python train.py --d_model=256 --n_kv_head=6 --norm_place="peri" --positions="rope" --rope_base=81900.0 --rope_fraction=1.0 --tie_embeddings=true --init_std_o=0.00514 --optimizer="adam_variant" --lr=0.00122 --decay_fraction=1.0 --decay_shape="pow" --seq_len=512 --dataset="wikipedia_en"
MLP neurons of a small language model. Each row is named by its layer, matrix (gate and up: input weights) and neuron, and shows model dimensions 0-127. Each number is 128 + 32 x the weight over its row's rms, rounded and kept within 0 to 255. Numbers have three digits each. A neuron's up and down rows have the sign that makes its largest values positive.
A block is one neuron, or neurons of one layer that tend to fire together. After each block is what it responds to, as a language model described it from the Wikipedia text at the highest values.

L3.gate384:130131108121156143136155166174147125213092153135176153139186112142096094120130178160182173135198089098141140132123150119102176118116082134135134140106138061145148130121140091159201127051109128126127170114180105111195203066120166153158102096121120185119160060110122127140130125115134121177121101123129131123114118127092128128082162155127166099196120139112131156091164152140126118130155
L3.up384:125139163119120112033180170131132126090100161176154232070109110144132161141141172127139074098161117127105186124112120119119156095129143122131083164155125062182078103115124160087075086080113110136125180134148181103177141131142083103099132074116130109138160115063119072159127147102136125134117124169153163157069156090050122184152070151098112158111119074164144150073138202126101073140095
L3.gate818:122161143097142134107139151173131139107148094157143127159170142110132091180067077073142112142119108148130164053107133109110127117105126062143078135184073037102140196201152135117149107123095117107121118149219142154142154088181121109107118121108148172146095147139190106188083120113131143095086177126079216124143155142148127168084101153166109074134104096147208149144137118117173126091099
L3.up818:107118159116126139125182149148121111117138111082172145079147105098196130120145129089093164185123137132083111051042105163123167101147112152135127152114119108125116124118151098093120104099153105116143166144086124117176136129198147090125087145153120187120138124067108153140140102158162181180119126104160190161085105161107096131111094072138157187141112139090168126114132116116169107103162
L3.gate824:031150128055176136186157108227147137192108107116109079107140101119144141155135113178179148174124134145094169046123125158099120175109126156119103148209054067102159123147108157139110095126159115155090148178147161166123191146161144118198104079129156141193143083052155109133129188108129175151106131116096182149102124153131146174085113096105073153134109156100149160115140096144205115150146
L3.up824:129202128075132152096167149195140154121170179134132141126118122113121133188135123075126138117171116084095162057089083114102140121068132088089147126128081097083132113169165159102108120087101095151125117140178114123084145081141103105112145076166169124185174113105116124135150123145081135111070121108120148179107177153185095191087079131166137135069160090104121093118090143090167096124094
L3.gate977:122157129183068108107117091142142199124119130068092139120140128138115102127164154133105134138174069192138110159143087154143099124148087114120127141105154136110171091142156102125125102134189058141119143123090113112137130143138082107088138129055126146159146139161105097132151098180104152165095082115102176187147141135231124152107084136151172132140094157079106151129182118119150052134081
L3.up977:061094133117114099149107159132162111156129156134111117127134152145128125129142119130097133088116159120114102133076060154108182126130096066119150100106123092074140159168118186152153087118149139129159106170135148137126174121161085136131111158112149210192090131188201147087145132173178116110084076108146122126068173147120144184084159172112142164136165141045190105144135123104143139157139
Responds to: Final digits of numbers

L2.gate742:065077102115089046098167142164158142159087136150220140066118123136136108125128165137171103122110110209150212141078129104144143161166132086125110107145163168115190105107128144121126181090132090107133097129099143134122131134152112095146080061130133115108143136119186177124056161117071164152160147088125106124196153114117127185095139165110120129125112124063138105171098103168130152158152
L2.up742:171159115087193190145085144100082179170110123083123170146134167146125084150130184133147155082147093155175115089155130126121086141123159143133125122108163174153195125102136084083153118213122120103143161108129158146134175131183119116165196134157109132142146111125157125128127124135135121135088137178181118173135152146146138128071143119166087134172086140107107140146112138126152151123070
Responds to: Foreign name word-endings

L4.gate45:136116121071161119128159143117189139156093103124146142131111135151117194128090067142169114110152149123182124083136182061152146155103177202135134148088109147129062156136188084139107064132079124111113145167121143107138146098142142129153099143153106082059126149156145128128099079135141121219075123116163091153090097172180149087121140144127120072113128133078132109131081150156137131066163
L4.up45:121170183130120151101157096144129165151076117133147180126165084144139122144125175105080145125140201115213147107149100076109121126085078162083189159124103152121063139126133108097115069132100119082098166094168077101226128104155140126131100105132116088074183126140096128126131111110132140141100166158125131079124146174145178106117166109088125161185124114083143100130134177112107164125142
L4.gate243:171152165186108082121178156129127126118169140097095170103102156164127079104145172122134147135127112105158106116169097107156147132150075122139151134111088118118056174138159179186168097115103100105123141113163170135083155188076130146115148130108141170136146084080122159135109077135108132099147159120146201105091152101081136187091124127113140073169116073157158115136184158180160140141186
L4.up243:131152131089163135107166097136085133156136091197150116143037100165099133074177149076146176086183093168090169100123149149133135128123093102121134141158169157123126179160122186092139125131105131084066096180143137119136113102083145130162150116140077108092128074093127149116108143118122106126137122140176168148094121161130127150124112123095097070189148080157198161113105139124120116130074
L4.gate444:107143118146150104102130133139132129095080156128176141153145083098138136157132158094176166138183063136176152134152112121146140131112082161056129090138110131152130151154151189147130142067071135128082171084194132122130174145129096145065150151085119122129139166126159102141157106104155142056102104150115134137111154183135158123093130160105160121143175078130107183122175142124098169087133
L4.up444:121130127104077154138196138178145097103089198117071063103169095088123098125111102149137118125145128125147112148030123086160073107137108157107142119171081092122088140103150083126139047089065151128131125204143164153086125148128153119107171183123112141141149081115103156096069096136109136146138141130146094171083163118152147142077151087062080150128116177128173095115116136118120157124142
L4.gate450:112146123128124163156145131111119157121132137071089089112182141087135128169148137096173114112172182165211065067075116140124097092081106117200112124094096143137136117070136139119158065159108126071152160161130095160106098081115166132187139152114162123154127135129073171182129089167085143131204148078101156153097172159163119135058139109108117101120106116110146113116150135086057124134145
L4.up450:175068122162114155116148113162144104134122134167144139156194083054154050091120130193141130135145161133147094184139082137157107119225116133143138096132104106116124100158091165163133099150141166155147202133098122111119167157057109130185157146193146139128097092175105132104128105168110104150125117133109103098078172107080157187078108127094116138073172158021141146099132081138051130126160
L4.gate464:167148152091095139167201172147140175088140145141074161188182146112091109103183074107137128110086152111172112123126129183144150147157160153120151130101152137087063114139141117101094117137083118095146105113154124189085165139108142131095108160084054176115125217112110142138157136114089137148129116111147152150142125178153127108150102172112211176174082071146159127132126108164072112151179
L4.up464:126139103165109155161134122117062108111067138144133196077196105167178120071179154073146120093178128126120129132108094146165150103147076120103137130113137098186061103116094174100093115122100164189073152131075121171141105165114158117130152112096146208102100095174148134168105085183139133165080135077172092150069149119128109151118095078164152140096109143162211097094123061105080156092137
L4.gate517:089106100131092195116197110102106141178122109098104078140092112170143110139135106154112160210175120118149159052102087122163111110119135158098202124126126096098165159144185092140148083109106138136125159170123174140142190118118117153161096170111144107156185124132140125166139124116151100101112152178075098149111177164170172115125134093197131122106134159092158099157096099158173136168181
L4.up517:122144119150121106143139086132158186108057175179160116147181179093166154094074120150124134158155131133143062140103160057125155172168156138039157109128108127119149104123196088113073170150103154123100120132143142137113125171127108147097199133120143075133089118136075131135110165169106094115132161133093145137106115120112147069065063146101093148114137091134160123139145099141122150099138
L4.gate561:158097158140173132185112149149164135123122181196221122106171057113091103123143057175153104149123117082140112121106103137119131100139119145134155171112114131111105156090138120159195110047154108150117125109156068169142180127129178155102121141163168102115123140110194092117137092176177120114159149085125171112142053154094115137123127118106100149112099094092119094077108122118100109130127
L4.up561:150127150098114175106120131172131136141190163129157181126133116152147155112161076121188108130156136106169165154088101136119162109107116133168118152085070139142161164096129161118119142048115164129137125187104113073055073175167103060162113165211078166123149128157133108138097077138102118133191164135199177142103156127177086160179130127119101093114134131132146104110140137156116115091066
L4.gate608:136148147146157159136146165128115111072068097135133218119205118124109140169154148104136190098174126153165124193142156154088144164159121130135139103136147135139123112091120116168134121135070139132115152129173134104117089132125098082114216089174095117155093125100117183106135149132074114134135169112158171104128164143118098214147098156095120096207106077147141113107150170168149163075158
L4.up608:125136233158103126106133136133142098140109105141110207088170123153113157185148151059116104124130117154165083126134121148102168151170135124125140128110146085108121137160143186113137118106092164097107166093184127077139146159164092130110194101190069126171138154070110129091155142147133097105130142167146134139110154164175098102159106165151146110178115130165107078116118163163156157164146
L4.gate676:176093108158139113191171147135146097144130089174112109094160087194155169133097141181100209133108093110161140138107164144088166125159069111148159086186107135160139125138076119151070124115095115113130118094068143093085170097164069126134162123140146138173111138127094128109159153091092168163126098087100172113123140211094158124102129081138136151122105145035155133133140140180141128143154
L4.up676:103157116088146172168155170135131115155118103040101089131104159122117100138109149169124170157163109162127163022061127123135132145083126128121132186086151151099061065172154126120117061135084161109089139162081158175106128141160096110097073176101136156105160179140118119138135160089135115180069118173128095182109144163107128186117092148079139127108143164127130161105132116148133093131119
L4.gate697:103133142170153136109192118114084209153133161141144156120103088173167124139120161193144138157115062094171109126144133087067131170132147126119151142140122080107161169105139133111067147120106072124156144152121147100068126168115146132082099156160142172129099103104145120124128131205161146169124176120176173095095075162191135171099103107129117119161101120117068133141160116154165136099156
L4.up697:111119127141155088093092086119140127063102185108172149180127110138107127133095155104113079170145109103130178114163148137145140142095115117130141136116175114076138154134124108145107162134086123162134149175099096176132063156193119168122174162158134195146084123086110102073113164149106124123118132103179107137150154185166114090102120133137155097154118108167150097114136153131146093160109
L4.gate720:151153116143110128087138180157099156115105120127129095141108122129075148141191178087148139082129134171133144077067215105156134120175096174049142183140055080139087106118114103108106121123112159110098166121115110134158132150087131082142149089119104146145165161108139160182100110127138126147152146126115106146041195127097105186119139114105099123132176107205169152092144138038109154141177
L4.up720:158115136097100201092140159079107175113064144173094120112124137134092148219141108159204134111147152132176095131071190135096126164155082151049144117106075106169113125094156124138143144127098170106087173108137089117120141151119118049136168060121103111124145158098102128166094139122167129142173195111111092179097141092059128109149165163106084114124110118178186173102158165140175129156176
L4.gate762:124130165107109173106176142117097139062155136144111085168103169137127194164151096149166147145130100120176111073152193122120117123146112206149122081172125165162173131102134104133111094107094129132113159134144120157155145158061161120096174144121152143088141142124147172180035122115138134111186179149119147177143172142079138158123145136091196092115106112099131121093070157156171216106120
L4.up762:127174124165154136145153130140124127142094165079153156057126093058171099149114058175123138141129093126114141091171176163078147067155109077124119128112108185095109128118123130092168121125095150176184145132169178149110100105144175142110174106114132073160137093129142165129050149109138107118131130083091153150146169126100099149123046122146140163117093072168101180160145125143104190164139
L4.gate801:134080151141174143124111097122110138111061142080202108117169155113109175115127147211133153161082110127119092137136114170102178092105130153154147107146111108112112179157077148196145093078103136117126075163153118129156134173101104099101094124113135132135170074145183077134123116182134152107181149146148180148096126098166073146069093133151154133154139095095161187113133167124065165125152
L4.up801:105104128100126201143180161155189159142142149176155135174114147076086157122138104166082124098204084171136116121156190081125122178140142098111053179100081125076121143157147198175085126106125115113149175172106153164083158125152156121114067128182107147106062136116121134101132094170075132160095191148098095075158156127152142151128121124109116099155093103115102087084124106143153124137152
L4.gate832:141128143140133144124109125172143117086169107163175115084087148114129143075144064122122143099153083102176149100091162107133131112109121110128121163155078113130112126176197148153171124138112099103172075133140133175154127150114140115180097133137144128147144182095197111203120149109155138104116144089117112123074181148125094135070184114097112125124151123160121127123187145110119132125155
L4.up832:199096121118078130183150132157128127086158073051080061164118134185204153097112126107147127108124128111123126092137117147150104182121123165098133042163151125141132072144183082126163152138088133164102143187063169156107170115120152078171131101117087170090079089138145138096128062151055138114166131096158087140159144127085183156154140131108158165157121154111133139161109093170115161155106
L4.gate845:130196107113139189129207121159127124118057083122124125135142112136125129196147108183141125129129132150120125116111111132098109196114101106154119162093164077120108081156115155148138183082098129044123156116087139160136170149069195117106140155126136164098138104165142180172136117168166096100122089100149182129132137138129102123086146072105132090128153107134145166163172144141172091132156
L4.up845:065096119110099082160126055128119058086149103168130122169084118136148148156167128174089098117185142175142109101105142075136164100143086074100168140184156122101132132112164096121072145154156179136136150099133143096174164177073103091120130155166120140159141089115130119088111159103141091193115148094140171136136124147083175130104147079074127114117145173130155073119159128206084117170095
L4.gate874:163064161118120141144147128141115157070131146148114130127113058146101145116155101146117168124163164107112067080167090072111137106147076132129135089111122137116130140109082155216094113095113147135115151122154127107180128187089136117173166097101115133123132097126106124169129122119139156122069122118096182151137147140119138138118110103076171100114185131100153165096103148071195085146130
L4.up874:138101125193077156117185136153111151060081075100114097186094131182115091129026137167091125144141163083106095089112110132142139138076079095117159094095082124129160096134125132078176158178119158068161132165185173156103203135110134122067152167173074098069112094109157133095071152168151104135120151124125126142166119143126087125154099127050109111124097131103156097101131186177125137125158
Responds to: Token before a name

L4.gate19:131186152139154150154158120145154171112170138115092170114125167141101164122105121097138192146152213098130150109164120151151113151173203122073138132181147129128145131109111141128087150112107091103156162141130219131118107130183158120100233168175129104143124117096111150156178168107153079143155126150146145132102130128118073136089117148127151082132158123192087156106170153131155166167135
L4.up19:095109132074129145115138143159108166122110156093118077180139180132149138132146150140128133116107131142116136136107145131159159139123130103106141112105119123097125158137094050062087106107153152156157105188038129161129162151127094135153122189080126128169122151161104085081166119159131069175138089098122137127142097129189138035109206121163092155115107117161120206128110115085095084147158
L4.gate39:097140141139175166160099115094137124107162159119119129137174128145124160152071140154123132142123152147128165101110162099163138145133114093107102132110126124117144111130045132153136116063156141149209127153163147097102133081169166161127123088121106111117083117104091154102078162083116120169111118149143115130145131188107155033132090164096143142198141156086065177141087104106168167136173
L4.up39:123172124084097164146119111134175074148145148127091107081112042116103126164108123102119181147087081121076193098131123130130167158163149070098191077174144133135135102062124126153134130104154167137133117162144159127100138150190103128147148180142122150129141146113101137100132190096111138098154138127113064110098133158155152151137155069119174111105134139146146169112107119129186139120135
L4.gate62:152094026101159098174134115118141095158166123115078072128150078158139129109182102181157081173129111100112126140191135104102069148165123092125099152193181154114147147127087140161155111104130136133114109152076135096161098096143187110130161182132148148110139176161181112164117119122117166151059101134153095107108095093138127147123117100138148151148117105113147126156082092118157147105170
L4.up62:087146132169160140165134080103105086175138130118139179125151088128178092163100137180109142137137141203153146128107146115119069169113135138119098052090143134157131155138081106133120144130115133108102094066108153102094113219164088140151067148119104149183136160123161127132109150098224163167140128128141182084129148146123118168059142106127125141070146101121183150105089119121129162136111
L4.gate125:048123130069121111152180042139151151127118137133100124085164128126150146112168145148157139079196054126173128104168102102129133133116134105093076121125080114155138141159128180149084128109085122113106157101116121140087163115156088138163091148114146052071087103096098113138103113122188211176106163111142200111093099184183118126042143140111163095188071086116103088134150133182125158095144
L4.up125:061124131127137118116175132077168066123098145131134172114143133154155143125119098176170107127151096113122154102143111137157189202080153170172091106105147147103147094103075104141113136151113085134074133197169084117100125108057154146129125040097136146089189158169094065106117104158135134117077153133141148105117103117181110105119148070113101118152120090131118159165107139136135109126117
L4.gate266:097197142110092151131177161172193132107125182163133089089099175134159134076099126112132179147145145097169111147060127122109143106117180133100159107101111120121150139095153177189140108166133133103157179200145224186110143096154121127078160161115159079140142137103119098163121111118121088118138133104120154143178097139139154159111134096150117109111054117096079143123090094147109084147140
L4.up266:109105119083129157124135122184136080110103122164046090171118128139073093139163095127084169155090142096155121174162181153088084166100101141143113135108109124120064090138142082075150126192177096140150103151095130176125146094149161115135093100112110117125158134119140109172148165155166169213130071161163120152112104103148117120140168159120147163095102142197079181160134138192163115195170
L4.gate373:129104102158085134117106143153008095132102064107114123174095100168121087111098130183240151164083182149131133057136159109182107160188138124166139089104112139116109111098111113145118163156109127133110110112082104167125146138121146065052183155098125153159109159078073143173086122091140120150094154132119111145143156108098142178103121072123146143132055117112170093163128115091095129159151
L4.up373:113079099120147107159107121118163145103143136145174113149179112145189100110101103157089146136167131119129097103202146134145071088124085133118126065116130132128133120098129130172065129101115098142134105157115161192145101132102179112103168142114104089129098104117089146141123146156107188171104139121120153124096120161111051120148101061097160145134088155134090167110099086087159082147158
L4.gate393:191129046144176111136121130167151116144126167215141074170128097151157160102138084114153150139161149137131124093082120186168101122137156176071123151151140106131098140159135105142140142120151149153093126100068158141153130061121160122194145163087133148152136125086145114188166153184128144170076165102158119102084149220173141125142118082163126141130111078130151137134098145113124213153157
L4.up393:136175117147116123186127074154146111143098121137173148126154120070097123118110078182165170154147117201161196130128138180111082166144142131104125136117125105169172113140139132104148136126100146140117153096140097096108130168099145099108128189126083101119088135118153126142171147140119142152133156106094168115100111103142112118067181084101134111103064121094128143168156084155122152046172
L4.gate424:083164116114130110147160222143150132159090123062096143113135162118115204095123115145165108090144144153142112094117160130116151125163090174072099093125196146082125139128084081114165136080169136113130081110125095169101144138119124152127104136134087159112117131134141166137103167137141117165109116096125128157101102207115121090056070086095123150129141092065149115116113087128147131121136
L4.up424:117146094127058117129217089143133147069122111115119139165134086140147139114125156153131096118178103111120103130097170108186119180119129120119088141183136182041158124104069132077100106137139156110192176104071169147134162101098107159126091159066138097131072181112091150115110139109139131139094169199141113123126134087084084094170113096168109146171101061103068151118185155124120111189112
L4.gate473:101131103111110143165128156105132090122120063096187132120114109152113125129145078124100182157181112075118154119051135144127116096113127102136095056098123097152142107091135146092187141207109135123094122178074120112158104096120082158097164096112147136129194225120121129144127110091134170104097079175115150125125092132072093156096047091154140123180108115189146108186155119074085159132139
L4.up473:171148056093111139121127172101139083163154131126124115102120141140132179113147115137081152108123088086146131127116161061139104123108098120077140110090130208123146120092140110117142117170078122138162090159113165119114160137169142121160170145089129106183111157158178206130171169128148128145109075092087078138096070150140186145132129074144131197102102096117131091175125122194131120129125
L4.gate474:117116082052123120170124170188153130102162194170148076164138124117198150203095113130152138120067137081138091137134118061086060137084150149119103092116114143053136145113149093113161114136187109109147110186107129144128125147131110138106145221091099135132140129061110142138046114118146162157128140122126123137139158139215134157083138122170138077119163119111113113198133118176126157149114
L4.up474:128134111177164047119081214148082095144154084175152111142186119139185108147093067091102105152105139131186151107198157153128111131158098143087168148184097131133134112153102084174110195096115173122145107125104120159113106103173140113085122146110123088144075126107167131153108117112123171158123119164127119126127135125135115146103189136170176149092123170118133093073132098171129176206090
L4.gate496:124065097087144122157086136147177128101103159145133135081144089154063115143134129107142189134164134085141146167120160149118182161097142149103183150114144115149080130100114102171150145160119108068059101072119138125153136101136142144123050144144149101120125169129160103159127073152135198186073114140125082080118066144124135157141138105110126079169122119082136120174104114120153119109168
L4.up496:056104095115118176116144073120131098113079167149121129100150092092170146090116089138136182115106109094100116156138048177147146127171222104117151108112196146092130101105154154147110134139094139153104131161080151109141097125131116096143131181176120145152123146082099126140125147070114115171165193137072161129160101106104142117146213083146106128071110109127135168124132071187083150134136
L4.gate556:132146117099159165143130150162177142109156083147149116166128196135158120163129107157162167121146137086140140123083195112077112095119145113104086105123071122061110108090173106147143121164109078102154093164112179163113171126156117125079107180128130078142144144070101117126153069154130103179124148108134116109155103059116119149117088114134171118094042128154049177118113112164146134165146
L4.up556:149132095114113149173166118195171110101138073125110129170114141163155129101145108115129166129119117083160106152104160076108081079130149109096069148146149103109062125127175090154167141148090085153147109150092167153084117131132155157118119164147115155095089135122107108158148119164142102196110117105101127075142106115115127113106140092109157117134068118159054129153120097153147094148141
L4.gate646:113121128105142077130167140075126128158089136173140147167115116156148061106146138115164156122180123094117190106086153150088158121154044120114108150124090137155152115082120146099083080098132128082130189150163120095139157152098122133114102129136132137144170098139153104136087064092138154162104126073076093161105124092097073152116095104067126079109137128159137196125126140083170111165082
L4.up646:136120143116063162138194149143144054161100121114120143147165147169144118145086195154174180101157122149136095145096183123133129186197076091108136107121117087127123117115134073149104139118156118166105173096101138102164140097149097142161070109073111130099138083094118110159057144152098161165089131185106160130085127117048131112135121139102166095157145128190114111100134128065100124147146
L4.gate699:151121112167151116168177106127138119094066163172170148135134077145118099141155148117110109084138134096149192120095126074069034125128084076129147121109080107118138168101154180126099119131058085114130139151170109122120139102094157126133166088158161083172173102108177140141075066168071119164112142135085197125046084146127067166104083146107125073175134081185131207114094142106201086132096
L4.up699:088110136053132125123093164148160127155099143090129125106189107168087110133124167125159108173087112224092096161136186168157126132091127135094106143146181116090138132113160117169152148139131144134066142107162166064174102151202113110141120128113093208122149112167090115097107152089094166167147134117153053111098116112160146145087108164185141192171141174150046145139187138108136104152173
L4.gate973:099197162164136238128179135129150132159085125140197156097140088150130108135143128166139139157115083090184093105115101110136133131177085147094197059091052166101116128131132130107071088102092139105114153119123156103132166131104080169150090136151123114143179125133174093230117095088172186151106117107146140166147125088093122137115114112111128137108103161116102153170127183113137119172118
L4.up973:125164152088090110110124098130115119143113165116176155130068120090149159144109111173175203117169085142112143118107172155184126150172162084150147138165161053126175115101118105126078098137087221140172199140111086122125165126168094140129114118106194162098178150157120117112136116088117182112119170181116107197089138211119091141121113178145161142148063110096167095048147109126160142161160
L4.gate1004:131200116099110130087105142145076129137140139088135105175084147120145118106146100136101174074156086092135194083114165146122108159157090124114077099111095078101146122149150147168175156105112099124149135125155148150122111129128133110161153143092120094177138147110128132166187168155186163164142140131128134122129167172109122161075161083129083071099127144160124112149148131139178138119107
L4.up1004:126130155076154137154171160155186145201083143101128173130168134169126132142146117132126116093079143117137139069141108186105084112129059120116162160110116095108167150179157098188083093186184104128142137161083127140088080126138163166111078101083149077172105114099122065123155117135110127157148130100115122120182163148180143081117155190120111092121115114080155124141087127170117164110200
Responds to: Proper-name final pieces

L3.gate116:119187127119122094156120153135166105152114099149116122108149102115099109121085128182177156185097124153152133113136160113148154158208186144119131108119135121162156064132140191181128113141123115083140126097138153104119153099156083084150151145135137124100153161132168180149142209135132168110082135069103117124032148128117078086082120143130127051114129037080143181156104128088158075106166
L3.up116:143123170143142122146110134103128083157099103143047161094163171141100100105110175101136083129145134127161091131140131106121116089152085146136155180137109152148112130122153050120120114132118141111121082122106122090136120113162142150134137101083115112122199148131128148097125082098097157115105149129135057100139122112132138104175138137138059117202143147165138018139119144159152199089120
L3.gate326:119129117120096109107104211177107184090081077100101112159188118104057089180183113122159158196127110132105113128097132137155138138185184153079158112197120105156171133133142168109101085085129101065121083056157117163116166125073074139147152143139083121135129156085169163143132077112113122129089151151131120165098154106174111095144086101122099108148109067177132144110151195102143102138127
L3.up326:126075103153070114155197142091159100164109096145087100106146145138119159134129124167099215181163180135176102105159106110095084191132149154119160150188121111151107083174129138099122086161150183165176111090066170125148145075168124110151126149139072112122096166136125129135128107128097037109078089155108105137110127103149118125100145102090105139111108098124190089122098139159124136211130
L3.gate551:156144121117090131187110119111147126141146110163112096147148147172108163126113130144205191134118120118159139104183188166103128145197122166108121174120115155065134061069141123140138097121091067127154148140058142105124103088175132099136163098102130114129118172067124119128132114102100106127056143098143064119128070105149116081101109128096089115149143083123129066166144125149143154146102
L3.up551:144114125103115085157089140180141117083133078147130163139102166154101109152150119203127158190056150169140120063081092093105165167177166135153176160184113102141129107115125136143096138112094082090148094184196126176056113127165149146157178162123104103118099143166178110137137178153109151133083110124147083102068133137127097081128115145144116102109097094128101131195087156107144108050193
L3.gate773:173156139162132109174068136154115166144140104075119090084153151091120146143127181095181197175130202117154190125080165144159148134130116176071112124126057127124146078104132112160112074122095107103130114153122113114099151147133110127109153112141159113124150155138166156109112132112075136106064146075108136092108173120136079109111119079114120063149099146131130108143110127112164126165135
L3.up773:122087106057136130157147089174134088166106142098089121154154142122119114145101141101141183172144123106139129103098174132193192125115123144109135171135140120175122074102113114124123028157081140174105123129094166138089165105153148141152097151129105134140095159125149076144120160150135141212057158081105119044117112115147098049092121065181085113137144126162106083166147132164111132115157
Responds to: Personal first names

L2.gate155:132151113156204102107181140129125127122116141186190130089147119133097064140106141109093103084161155229142146154174141071082110104158094073129115100130188093164142162148123109097138167196114119182127134106186155113132103158112111066098129058115168146108163135069108152073067147162143060120175166138193136141150132160128149150122081176184089121131101177157160097118174171105117147089088
L2.up155:067155162096105139104163172219156149100165060108138149123062064152115091159145158136131130164130154143114124137166106136139099119125147143128112169124144145108104169154185157163184075132131118174116101157202156163152104125158112125132091171162137164137146166197108096124168163183122137164079087109159149144154192075149105100113114151122133062144133097047137094152117131176118118142141
Responds to: Second number in scores